python train.py --n_kv_head=1 --activation="gelu" --qk_norm=true --extras=["capped logits"] --init_std_qkv=0.0361 --init_std_o=0.0448 --init_std_up=0.0517 --beta1=0.95 --decay_shape="pow"
MLP neurons of a small language model. Each row is named by its layer, matrix (up: input weights) and neuron, and shows model dimensions 0-95. Each number is 500 + 25 x the weight over its row's rms, rounded and kept within 0 to 999. Numbers have three digits each.
A block is one neuron, or neurons of one layer that tend to fire together. After each block is what it responds to, as a language model described it from the Wikipedia text at the highest values.

L4.up632:490472528484547497500484493532498507479496491517551531492488526495563508494519508533477514479511522482519496487459481487489536539483550496527523490491453473481549481503451451542527548553525466491471487505467518538500526537499532502498544512521503527472526504505495520484552523527503489542
Description: Mostly the apostrophe in possessives and contractions, right after a name or noun, as in Stallone's, club's, weren't, followed by s or t; also "than" in "more than".

L5.up23:486469491479509532527519486508505466559552515524461481532515470520550490503484493519505498488499545519513553557525505499494470519475550508520517525538516499511465479509480472496507503510463518529525506513515513509521539470453484529547486523461513515490456541535502494517492494506479501455
L5.up198:532522447537468453496512469512494517550557495471478503497495517505512501497539541520566505451514506501516536504484532511538474476534525485538543521513499484460487489511531523480488559526565518506509512483485514511527494468470512459510523488466485426518498522498491504512491519492506526482
L5.up679:533506512506511528483516513528514537538534535537485511506482489523499476498466507475521478502529468484513532516517504524503494473490514509507521512550493506476539513557501502490500465588479511547534498496475538551494513494543506529530475539463513481499463500518517505476518527553494532519
L5.up727:508512516477517509498490476517495497473518518514492500537524526504532493525502478509546513528499484474519558547490494498526530498504505507489530489535478512424468489531522492528491521553532521494507487534534520499517442447534538489514503504527489501543516530528495497554446508483513499503
L5.up835:464485460540539523534475468468502524468507515518449503510519489489529514532522477496495498488481517515524464533488496485507476474477495509530525487494520510486501489533504536525511499533501509563502502503557517516534502482529502567471491517478544433545466465479551500523504525497466501467
L5.up868:499486486486460511489526533481564517519524491511512481513460532535531508512487501501518433498497494534494512558569551483520484505501544493480500497517494509555538486494556483527491488529504522521528536487502498476554515512533507512543516531536474482474497535455522499516502495500530520533
L5.up883:488482522493498495502524509557520495462487505482440543491517481490510485511490481519515509481524536501558504468503494517473478523472531533516516444558467503489458519512520517509515500512544503492499499519479531448453524491479475536479478496458540470505522498499489504527545558514502555508
L5.up1269:522504491539503529491514495510487494511484509479494506478505545572488500497489482465512533482476503474510519529502531483454485449523503500477497490555484560500494483536529469492505515513538480520488493524493502523516532473513526473524503463458507507529515467513511537497480485494460516504
Description: Commas right after a city name, before its state or country (Rockingham, Western Australia; Detroit, MI); also first year digits after day-month dates and "of" in place or title phrases.

L5.up192:505501470512488489521562457504562505543513500533542500496462526509498518526501511523497561468524463512525514468498481512531530505500529509509466468504486515488513477511495482544486571508534494495484519536494509454516515536510481493512498459482540519503488485508510501491461483460507524522
L5.up299:488481500519498518468504476490507510479463434527548491501503501486532515528504496509467516558540506486538517522471498499525549495490453492517487502490509552480526507534511487488466487489524512529491528497552499489488483478496490485454516478513511498516482491482511515497489503499500526479
L5.up315:450475522499506485504498514470513506515514485556497511456483497516491494484522514496510528495479486505493507547479482519481459510507495481516515522494506491490502509502496487540536514519490467540518454514509464521532513482487534464500485515489490469452474527497506516524514477478501477561
L5.up801:495531492464504551526503498446511509515492503504489504454482495507487478535508530508515473535479507483530532497508488528516521552493479552518538526465543513488516507422517509490511515526507477486482498491498478493525543486572490503473535499479525524498491510475474522523475501509480486523
L5.up898:492511497518499476510520491466510540498483479486473454487494469511551503487487446513508547468487533484520523490513483518504527539511521514482511500505507513474512509489475527506512482508504490487515502505475481501462528492484521504490551502512472458509536529486517498513506541488503518485
L5.up916:462520494504516515478496512528534532473486469486493492491531494483533506412518445500510491510477525508487511466506526500511454489472507497495501481541525469498499545476517511532483480507520500520515508494480508482511520517511469474467496499522542491487497451448485488516489525543502516501
L5.up1143:526489528525525459464481544519534514504493490531460488489467511483517526523509513501515542473525525515540521484510534517483544502500490485456496485534523535495508469512477499486486545490494485511524459503492504468509507477502522565503480500473494486475506474516521515472522510522504434504
L5.up1206:487568469522515463490505510506494493460520472515510542501522502491486557506527441496501479465471495498514521501446479541506472464443461471538476519515488496442453486480518493499504535498527477463490522511477446473487502537518524477527500502501534500499458483489487519540528534526520493499
Description: Last digit of multi-digit numbers in sports scores and stat tables, like 47 in W 47–40 or 86 in goal minutes, plus table pipes and name-ending word pieces such as Margar-et.

L5.up239:486472523547492462458497512504499502477495519504484502458478470485466477480489473542494512496486516475486484504506512494499496559495486517496482494469521510488488492490509500499538492516501432488511475526489489576512479508478495495519469513495503478506525459528538524478443446556473494532
L5.up396:479463478483507461565480503503541514493456521507475496526485505482519500477510513495521516486529462508431550556488530485499533510531509527582503522475516499508508532505559447456535513516500486549507519479529479498478469514472517492509509475505501498508507520484468519500524520473500513489
L5.up521:529491526473448520521513452497504510525438507551473491470474544503487488473488494523474541519498499460493502490493517534498481537492462464508535496490511524503503502506519493486546500484530485518482516494502533510547511510543501531508494497498511505458490521487439483481511461457488510500
L5.up600:497481546512484501505531519515513493482471527478439459461456545470499488485524541497498516503519509492491511510530508498490487519504479492528481523459501511554531520545523526451500497538487459480483480482517455478536499499466526492487529537487533445498504481482500443529494528522493514517
L5.up694:479511486505481532451545521492505491497462517483516466473486500519493497482470515445463530481514465482508462486499496464507471507538442467469505465527460476465504522456505503547468476455508503514503512479556490507518497466499471538545485523512519464463478495501514490503508481522516515469
L5.up811:504516499500475476520510533545493514475515501489471509441542468489482481496513519520521536519499457505510504476544512487509510465503463524463506482518485518493466496487525507543469519504535485534482471512510475507503499540516460522503486532521490511520514534476470490483480518520543518504
L5.up972:504474469504483446472494487543506506453488500500503491484484535511487497518494526471506547531486515500530515523538519487514486497477506539488536472533458526520497468491529500480479509536576529494443488501506474483488510536466447532490483499515537531533517524508500515492527489482525451511
L5.up1181:507498487479475501507469472483480519524512452548511503529500524502511524507499509500485543458520481526470528469475478468487464550487519495513489470488498493471514504456513489454464572523507526512499503499468533492495463505490488474510534529519486468523525526526489509550525549489502517480
Description: Word pieces that end a field name before the colon in infobox lists (R-unning time, Institut-ions, Passeng-ers), plus mid-sentence " a"/" S" after "the", often starting split words (apart, Somme).

L4.up993:489540459538458528512501513481487526507522509458440511518470496471537492498488503519532486485510492522528536533484535522512541480530494478529444530501517517439467515521480498464485470501478503515474503511504514524518437503459552502477476545474529496502497529451472506509520524502520519502
Description: Final word piece that completes a place name (city, country, state), often after "in", such as Mosc-ow, Syd-ney, United States.

L6.up126:520505460443504469475507485506516524464460513498480511510500471501521515486537529488490528487517471494458450540501520447510530512513472495498502513485509551462483488495514450506504545544518470515533509483533503463485514508546526505468460516496512478522503491525489481497502484480466469530
L6.up215:526498484488531517527503496474554484525461480538463510544503484517483488508490460521458514454541525493457471511486480518518486476497535546512482508494532506500518515486489494462458506498494528529502450499526473518513528479529504506489479476484500524491500468477479540521498470512418528502
L6.up352:490503497499481516430512557519490521460467526526527446517509477474516490486480504476537510497538512513498480504493493470533495461476505484508467511515510486489501485485489488495498496469536516504482540520502567487517487498520520497485507444494497470535504481555445510521499453506534480464
L6.up493:527512463538475541492476483481476499481480498502470503477507469504513518528530545519496468496496500490463511484479467466473495479485512501552543494518545534463479523451481498515479498551525481557553467521528518483514542512468513490482531478502496451465494474494480515516523481508507507488
L6.up539:510505499470456468527508476516475508468518452517512502479491538482528507477551500511476453518468512491498443483502489500486487485497506503461461503516523470514490471531484489506492518501490434505555524476506557514480451480507529488518516500489488467500510463461509488497449530519499496505
L6.up627:505515471541479514485517515516495553528470490522518513441492480504457517497435487456499479520468513513482491528495471479495524430482501506452522544512508514498498546476492488484480498481453508538519505464524505431508517463492490486451524534545489492468518481480469476519507503537490498495
L6.up828:497500489498491469458546490523463523464527537505513523510464509495488491529497510492447545500501490467498472534502466502522487502511506513540521467493504460503480508495527513517499494461498492516500536524476485558510514463545510513473494469546483495518518535524508525490482473475484437495
L6.up1260:511513476512484506487499479473467495487479460515557530479465544458515497483497548507493526496513509520470446503498517451498480458509503538536505538521506562538488468455516448501486514463488502528497543474489513455521470498506526508488499504496500468530495445503526513484450423524494473548
Description: Closing markers of wiki structure: the trailing == or === after section headings like History or Early life, plus table | separators and |---| rows.

L5.up287:469496519497509467467475512534538492507487479481507517502497503542469546512488459468513495493509551485492469462510517462522470474492519542498531491544509487519540521485462484499493481509499479482474485533515487528533502495503495497537490469516500484503476539499505454494476489503472502498
L5.up501:512464479564479523516483506523481518558540521484529550519538519492469522503488492495515528481496490516475492498526497491551496535513495537497480488510524473535521514504513501475499499523521491499467532482483483494538510512545486499535535470516500509512509496482515494498500483513497448485
L5.up781:485489480506486520531504530484503530524520474481531538530500530524491520488520530503572491526556510504466496451495532499481500562485503536517519524527536490545501466529476442487482518482500490505502502489489527506512506508518477517485508484531533511544494451487525469492512496456520472524
L5.up805:502432528523515473534521469492497499531531502544498524522474500510506506489548502483491511498498493491515516471523522484508528530500552472542536508482484469528532505513526484491543499477525505522503475522490531529508513466468513546450466457486518476495536451534493471519446522483504487519
L5.up1041:517507545521446537492514515476492478532503493486469519476496509487495480478499492508492491521533478553531510487484530463467480482486480496530503485478545495507530491502526498539482504496539495503469463544461443502499498456526520464473506526471513497564462455505496497523448528477521507495
L5.up1070:479518506520499523527495506489474506479481440486504487507511521466462572505509468457516508518521501469511480518498524459529486516476515478468478537510517492474513506475548487481497515503520491524481551500484548505468512512530504540545510488505489518487473502501517478482499516478493511515
L5.up1093:531507495509480524531457557460487500550536514519503528478503491490518505521486468472478511471491492464476523495536541474545475537491499523493517483496455505466544491497516473489533531511445435505454497492527470499495461528440474470499481480482589504514469519491474493488456535476507517504
L5.up1107:506480534488486506510495540505531444493500457531478502476490512522483533536524458457481463497469515471484469533504475531452451504491494493490537534514480515486500464481474543511443527445506471528498537493457527550471474518500482519520450513491511471510520510490506489491524493474500512490
Description: Fires on the token just before a name, title or value is given: commas after "second album" or "sequel", en dashes in year ranges, and "is"/"was" after a subject.

L5.up137:504521503461547478506536498538520521501523512491485524498528511477521535529509496526472532518509488508477499523597511543530452522478540501531522529506488494498464463500525512525561561535507512521519529495493500531521467512512525515527524464529515549520517497507501556511473471537505520495
L5.up151:479484536531518490511532503458522522505521507542518521495501531483504505495515488494517493521488556478470506499487565512512461514522523468456513484500464543451516500498520499533540507531515522509503458518500506514475486481505549525520532524482516470507500477513535520498520519549499493536
L5.up301:542450492505565533492492477511483547514470465497499467525495498523484463497511519515483501497545531481500506547508537513491476492499532490502550501521526526521505516513475509524476519506529515485503497463557491465562535491492495459519511508451489530464505499514540517517479540514466463526
L5.up409:507488492509490480572507504478499528449516539504481552492528492536513524494454474492492495515518540516489496488473460489458454522481496518535511523525479492476510443492492491471499562474503473497476519399477491453521487474516504535542482504491560468517502485494497507495540534480579482478
L5.up538:516540502514512510504468537530503506491493528514537488499506485519477514572497497510512521502496491541494489477468531503526493507503509530528485512504475485559512509495483463517504533526507455496463522503481516515511490466473501460514501445485535481490495531462506485515540506465457533476
L5.up680:545498497487489540501489502563474493494513491519534507539488488464493517526519506473531520480498496484498485485560506516530504507481507472489496466548500470495474473470497481514501467514511492530525517472503547496540470511499520540493468509505514503474483540505511504499461487437518523468
L5.up756:490529512486539508511508525481473508476544484494556500508525510513520543518476512486506489485496532509514525484572504529490577486557469484505525533507538553492504503550525469509509456541468504524489498455527490461544502531534478480564509510470497534485488504537515494493462501498504509476
L5.up1062:522541499475500481516495500508509462471504558475494510517496522514530473485495499554445518496539530463547523498511531514509483554468519465509572534483496518487463486516552480469551506525533503497497475505547573510538487507495484495455486508505501485488515473506495512531525513487512483460
Description: Apostrophes in possessives and contractions (Rio's, hasn't, Women's), plus word-initial "sh" pieces like short, shock, shown, shutout.

L5.up39:502492524489497510506479451519479516525476520573502478493477497522479451490514503543502555473463467483532495545533489508501518518520498544479455464466471497501519511519505551500521453450474451514506484505515471519461476542447478510555511468513491514458496502498522508517533495485528529522
L5.up78:508482530464528465510508551536482531527490518549490508474516527521492551480529506472499517482499484508491487450504538501528537547499520465499481503535499525461516445503489490463522545501473519560505535479483513505484454501520466508539526490501507502503464466459518473517538554487464530535
L5.up190:490524512452478555507490475523511503513491486518498523460523513508471473472501524501540532500536520500516538506513522503507505525460519515493518501516533493489551457517511496497497470522510437510489484477528513512537488525539472504546478459462512473483488516440543518536535436488480502516
L5.up674:514501483516464563490524506491501540471472509522490450492489496519507480530514481470510505490529467465489516478518467492506491470487471458480489476507467517520492464523493464524486479489462490470517461489536514505477544510509521519516512493511516450482489471479570516505536495482463476558
L5.up865:528475471493489493502534504494480542491471513515464503454485469492474478478487473524505524508525529475523499509487473495482483497506506545535475498516464539476510502488489473545521516507433508511485489488500506564489502507490522505506459470487485516499498479469482508518507484517503547497
L5.up1014:441468490484463496498482492495508539531483511522511503540528484503458534486502460444548488535497485502511495517423510528516506466561538514490488428489526534481520507536487492484491546480544449486511525533475475488471498507478541485485511498509476502465467483472486522495496519497502500486
L5.up1177:520487485499490486453461476503511502446503536504481533502467510554524471476511499459457497521523515490491540480515492488490504474470540498445520471435538551478555484507537489528492517507490485499505494496497517508485507511556509555526488492541481461496463506481490527511519507527476501525
L5.up1211:530511486513521506518528499519475486502479493511492486497488467523495484490505482464503499501539486465536500496576487480479541528493504512472475500457514523498531499523475495499534514495504467504514501459524452545531471447469529490486514469470490511481511513518484534492457533486456502541
Description: Head words after prepositions like "at the" or "on the" in location and time phrases, such as end (of the year), north/south/right (side), any (rate), and date digits.

L4.up597:480516456511510550487504475499482515500538542469452473513452499540495470531533542506535525551495516530490521557477503472486528530531514488465531519527487475491479495545476493508525513524472502512558498520508530505514469461536522497504489494510501455507500523508522485581513511495491477533
Description: Commas right after a city, county or venue name, where the state or country follows, as in Lexington, VA or Sacramento, California; also coordinate symbols.

L6.up5:511465458486486550508451531501477465492496475505515547487509473478504481483521470526481460464502545485472514500485485465499500490520504519498502518466495480513522503504519494460479516556512501534477528521518511467529512486492467478506474483519473504501499516507507498505506522478488463466
L6.up60:503508465502442530465492502522504475546478563509528528492497512499551506528491523481531513494457511511463482533502536554525501484519525482480497499477456494467522473506482480447466450465494527509493434463509479496482493501500485519466569461534523503486529508499506502508493510559518496468
L6.up297:505509486528458543482484527491462455535480461519501466475533497474498505512526510493546502457517498484514510494508486510502517487518481485436500484494523468492496533467491527505522464530495478525452498514491500486498492517493505487486509503498473511497512461461501492507487490525536448481
L6.up298:471485478525485528501554464507506520544530484489501514442531457459538477486507505510470488475477542505477490479488512529523516513505508485455503483490469467505466492549478551490505483509505497478495542504521495433512476492529467499496474507526501499539505521485512508485464475491533439481
L6.up570:475448501468488491511513475499472470526468455465536520456547502495481488496475513469487507501464515482494473520489512527510463475481464469480522458499493504516522519497493502485464474494497482491443493479479464499448489439479478473452485480521495561467564478507515498516509480481486520492
L6.up820:504477478490431486560499440497453497519502496496519523488518524481519472481518525489502487457437477468478510496508539533480464469481488465468504487500451463486471499502472483481492467464484493513467515461453502438484485462508483492451493445483517499513561512505481475464520499480506491497
L6.up958:519438444516518498502521520512496491491532453528543519482489505499499510522521519539535507488520464509481566479488509528469508525483526502463504512514498431486507504465506483469524463504481493510491509479508516449456473465546475489470503499508490478567493509496446522475488482481494492477
L6.up1129:492523484550514482499501474543490484531482549502488487439530476513527495483519525499475467468498464555476509509497521523525462522525528505489509514487532472473524494470450500520528506483493512498488536481516490528506504494508514506508562520475494478521519487491467523539453511488500482461
Description: Final subword or word completing a noun for a person's role, occupation or relation, often in bios and lists, e.g. photograp-her, activ-ist, wife.

L4.up332:509502497495482496535486499460523511463485473542541522504470493501526513465527489536526527471514524511486515471471486497516500480534512515501508481528511508506482495493509517451504531516508500503500556522495552534504490553490495491498564479509525517484507487490495482499497499502466505524
Description: The indefinite article a as its own word mid-sentence, usually after a preposition or verb, e.g. in a, as a, and a.

L4.up774:477547473551495497491460504507516503532502518450507532491508496561516514475524506484525509515504500485518501438470489529518483522483522512518490516530462521538512526464481489454501495501484514506453508489458460522483529521541501491551513478520495530469454453510516506496517475424491516500
Description: Tokens just before a film, album, song, book or other proper name is introduced, such as sequel, documentary, called, known as, an opening quote, or The in a table row.

L4.up583:556480515487463500506515496526461497478527520526432506423512477495514494533459489461505497490479528531504512523536529501484517483462476501481487499529484495479531483480510499501509481520536480520495472498435546507553492498501488517502478500472499481440467501502529473499507499508511540488
Description: Word-final pieces or words about starting, ending, leaving or time position, e.g. ret-ired, res-ign, qu-it, open-ing, "the late 1800s".

L6.up41:432461467519468499475479543490527453495530489506484513509490502493531491516506477532510463502490473462502495505522522473500466531477552508484506518526442500540531504479513490512493515496491502522530507496456489517503498493503460483503476538497495449455484534460521489492469506464487489471
L6.up130:502511516494533488468450467504514477510506496505513507533547454472553496524527471514524533523461460489505536520515517497513479454446519477499506520476486532513496522485508541481518514530454530494460494464507458476509489534485481535501485492462527500543498505461516497462467546520465504531
L6.up181:472463483493534499517464526467476476464490534489560497507500488504530448483518521532497479452467488473504477490501505471455470530476489514486501464496475512531508489480457501495524512491431484496488475520501525512513523449470487501509490469523507485501468495455557479516497508514502487477
L6.up248:544469457500512527515501491526475497508520469489485538517490528463525463504494545458492480514487456501493500526542530479533479513479494511478553531465531472540522529494527513522523504507498541536512469523468499486476477509512495552482509512507522513470477513465530510487482530484517517520
L6.up435:468502495497497467459515544493481520485476492512504511472498522498530488477526486493489523546503467508507461481506530505489534510498490436456531468487483503485508480476489473522518498466501483476468520517497532515508441507499520499490533480515513522508505517516522494506471455517474462528
L6.up510:490487482465531503484481524501529531466543516550493516507535494481537485468538473484521516552504520486503482504495503487482491481490517471518528491501496523485522484491532481516567458489480487471500483461485491456459502465487458516509494517461550460483474493486507534492446506454489497492
L6.up744:498439493471487503455513504485497464530500497499518530524479486467530494485482494499501555474453492491526454529479514505487491540468542517467467511545499474482526537523522473557496508488517516530519463454465503498499539475481495560501508525534480508519497523542565520493520523508505482515
L6.up1240:539508516501507496483515459517498452512532523498510509514525497537511533468503504486513489497502506500503500506480491483451472534491465505506484548568501512521521531538541497520520471481543495486509485506506524443468473485497479538533496557460522521456453469490494531511510474525503494514
Description: The leading "2" of a four-digit year (2000s–2020s) in dates, after "in", a month, a dash or a parenthesis, e.g. 2005, 2020.

L6.up70:467522479485485461516531462463474508485457507474505509463486499507529529547465522490478479478475441484510488490438493508510519497492471491507482490492510499485492515498499484513473525527518483488520528503479519499504547526474463488479531545517529504520503495523497484469482462491494486485
L6.up209:500492543462471475516511496514507500500499476444523467452501467438506495483525439504495511478484567473495480495493460536463484511517448528534469501501465489477460535432532525502513510534507467506480486505503487461535527528515504522480481512480505490480496516531485508499517544536499500485
L6.up321:525505478473496448477487569510487523483458488502459489524507468498470514522489525500484442499509466500563522482491493512468489500498464495509484492536498474520492534462469481497500456522507492489446526495475489511495499479480459509515442532519507467490516480512493515527515542501484502467
L6.up471:496496478516505497520515504498517532458466527532459493513467518507490552486475529480500483451540462513513485458486535488500495502471445499489530499437540445484549539466531515521511523476513500442514493474506506523542489479478511557506516497524498493479503500472482453492484456492503507495
L6.up932:506520463459459515505488527416493558484511478526508486459463472500493524492502537481522482458552503533450539497479466478505499464499514497525470485488511487482495541487538499480511498524539485517509517553494525530497467487494504504510496507480489456476519496473477529480526546522470488484
L6.up1062:506485476507484475523491514473551519465520428468504515485465477471496535474512456447491481469528480487507517498483489531500504474502528506477505530462517535518561493508493487512510497528530521478515499529496483494483526527485454483478496541491512506455548526502496516518523518495524506514
L6.up1194:527511508516472525526494475495532514499513436558490471510497505509486521509502506491514504493498455506554520455553487492495493484525497516502459505505532541484455515510487484553518517546493492549501524515522486471498507502516478494540441525532536477556527511481528470507481533508474492559
L6.up1271:512536485439488518528477480442490526522460456499521520509466495514453491466525456508475556473517532526460507477501542525508541495509486536503494547481487506481542538499510502483472445530505487521443530528495532509493495482530494465495503517543509527525514457505458495452483546497460527504
Description: Fires on the space-led token " a", mostly the indefinite article (in a deep valley, is a town) and also the first piece of words like awakens, axis, arose.

L6.up159:511526468503503490481447474446504496529533455538494503486480490503478465491516478489526539533489517483510538490504499494510487501521520526520538481489476533448548507534522490547495503481474435458500485487515484483483499484469508506509477503483477459466458529479448483512545481493442516523
L6.up183:500479512510470484497435452501500484520531453455500464458503462499531488485483522498496515486530512512457515534463540505492542488509512483480504471508543448472506525473474497516482505500519471488490499461455534497515460458467531466497463526530481501473444488476510482484509501495520496502
L6.up448:525535497497507527529437473506523477515468517474494514475521462505500495489477526492496531522522514482499508537512484535490515534458464551480521533491542483479460477485451521517512497487550476508496552524487487511540525474497518519479535504477501561476520499458520436484515478522480450502
L6.up452:495499493506522503482477482467484462568497493512449463482494493510514480490483446515479476490524485478482516459477519450509481440509509506519511521532518475467504526513500478479462476507520462527498489471516490485474448496513463493534473532438527485550521469465438486476466520478484546529
L6.up561:486553450487488508468505492405565512469501466506480532462524448501556465516507479479484531494502523510456526533475533513507532434489525507553552529491529506503486525458504493505485471528490515439491549485500527477485495489508469481516481506496494496477475497482496417488523493507458552531
L6.up725:513512487534511477465480494474494514539512476488526494525464461494469500485520497480542515487496468467468516499509492487481486528501494538509511515543495488464514502488539547507484498468473467508524500491448474483496485506447464492507501467480485457462457481503462470484564507482464484518
L6.up1231:487473520482492521493476458510470501518503517520501511526482495481475476489471493488519507523469486497531503520509490523477499486472488520468526487469502542482507493479454512524478502507506484533466513552494534507529485549472484475494505473438502520511504525495481532480489509481505468515
L6.up1267:459512528537528485484493486492510511531534511517525520517502486528560489506503482485500479503518551508539464508444475510522484485527490522491523494538519512494444533496520534473504521467509481546485506490472480566508489528447500493497497506475490520487478476471481508489507504502527461526
Description: Fragments inside place names and similar proper nouns, often the first piece such as St or Saint, or the final piece as in Cambr-idge, Nairob-i.

L5.up48:509509466519473507492493483526510485463437497484503447502498512506516477470543508500510492510484533478506481533498508498514558519511514476439501552496512522495554452520459487515504510529468456501515509473468476491530530455523500497490493480453479505485477522506489516511569532541558487462
L5.up206:458484491526483510503467483471529535494521495519477498478466513521527537507514511499496509493561492512510529475465492516508487474496515449475501476452486539489547504542497492478511484486478513479478487454479520532522518487489478509500506549448505479490531514493505529512521529512492454490
L5.up291:496559535527556511458527512512525536437518546496524454511526499470491483521541493532502511517472555526486507455511542503484520470504507497482498510463525489462532517521465477531464520489505442490488497496505481493484483488475472469511505501485492473476535495497535494446472514531513477483
L5.up438:486480448533493521525522520477501546500542470528480486465447475474489524495484520518485505480489512499513504515500487478485503466512485481541431487480475492486521520557482484484489484480483527485475461487493511464495458483471500572519459481495461468421522505492494452483530539543499527469
L5.up593:470490500518489488504464484446579530490497543488468519520511483476523521530502503478527517470477521490494501516494489554516513519509501530491534478513483492532565536522516495467528515488503505520536536484524499539528485515452488532536489491494520498467517492488530526516496536507504526516
L5.up619:552489486498491529491538520455547526454536501557499479528508486511519508534494499516459505513529565524531538511458538474487520471517558477485509518508523525505528497555530521508473539522502522533503518475479524517505475490502522464525464481496543504502502511487529466477534532525527529539
L5.up886:481506480466523508458468523469507532491517512494526489509473496483506516485514498538523530551524554480492523504507519494494503522514506499458511482509484507509519494503497515533536483512488468500494456510546511546547491507499509519524530488474518506471480491514518470531511530551541470528
L5.up1254:502551501526442503531510522515495542454543532514507475479496483534545501532518477477535507535567492493477523513487512509539491485508476489498496475526482514492510528515512507549510501505499506490488505517523492486500519543523442483508488526459501513528509490522536482499526547477493477507
Description: Tokens that close a place name, mostly the comma or semicolon after "City, State" (Chicago, Illinois, / Columbia, MO;) and the last piece of U.S., Tunisia or Michigan.

L6.up9:488485484493505498511518506488508505493520498498530459540527528530529537517503500496506492485494502512460455526521490483477522501503502502493520548512519540465495471495504469499477518463502498542493472438537481457543522489478530494479507529536486509526502472517489470502520534527526478516
L6.up247:547519523493508485479491499472471515530511517508494508512478453500498515547509509497507454492566578473481511456471499489512510563485507478451510489523458484476478507483502519473501540531498491461491498487463533471491513456501509471509509533497482485488539532487491537493510514494456503499
L6.up307:496535518483515509518483519463492517512425526467509534511526522510492535495489510474479510485496510466470493522499487529480501527511530478466503508519490482502539477497515488470467478517513487496514484483538478461518483499500479440517537512520480495468486502491528495489490496485471531504
L6.up384:465507479486479478457523527487468439515504474489474490510533510509518500527478481460510525452516489477452508524470487523474473515472483474471482516500446521472515498501478478527502461497504486474481490461499455479480532487447507532459486491464482500497563490488531515540532490469524473505
L6.up590:505557534497503474496538488514523495530541509527501533484518515478502473506492471511506506518487517484498521525465499546478445486481511453507467562469469487443507511489500478526483510491558483534495464520505466483539497455491527535478509517499491465515521489516497519556449460518508461484
L6.up853:501513519523539478548475489492535542471491513551472541502481516478498517500514531471493504514502477488485485511511515488473530493506507503530523486506485493497482455490515497525526508464525513533544489506470512478498529492495512539503540500495522494437450485491506514526439495476524495493
L6.up1266:487495499510506476501490510495448469506481474502516505519520508505527484510490523482460500520482538446490553545474512481474478481519473535515503478528445503467495498533452461491477519509490527499463478475508489480522516477498491513526515522511475498479464481495474448536517479509525490513
L6.up1276:511507491485463488515541520455522474470426495494475535528514490511542495496518512498515509472522475461473500518495555453508518486532467533510521484530527513491474522505454502521494491472492493478484459447498460510517516521541474483508535500487493519533502480517514495494525510522510527479
Description: The apostrophe of a possessive 's after a person's name or a noun like band or team (Rocky's, the band's, Ciccone's), plus a few stray word-initial pieces such as W or h.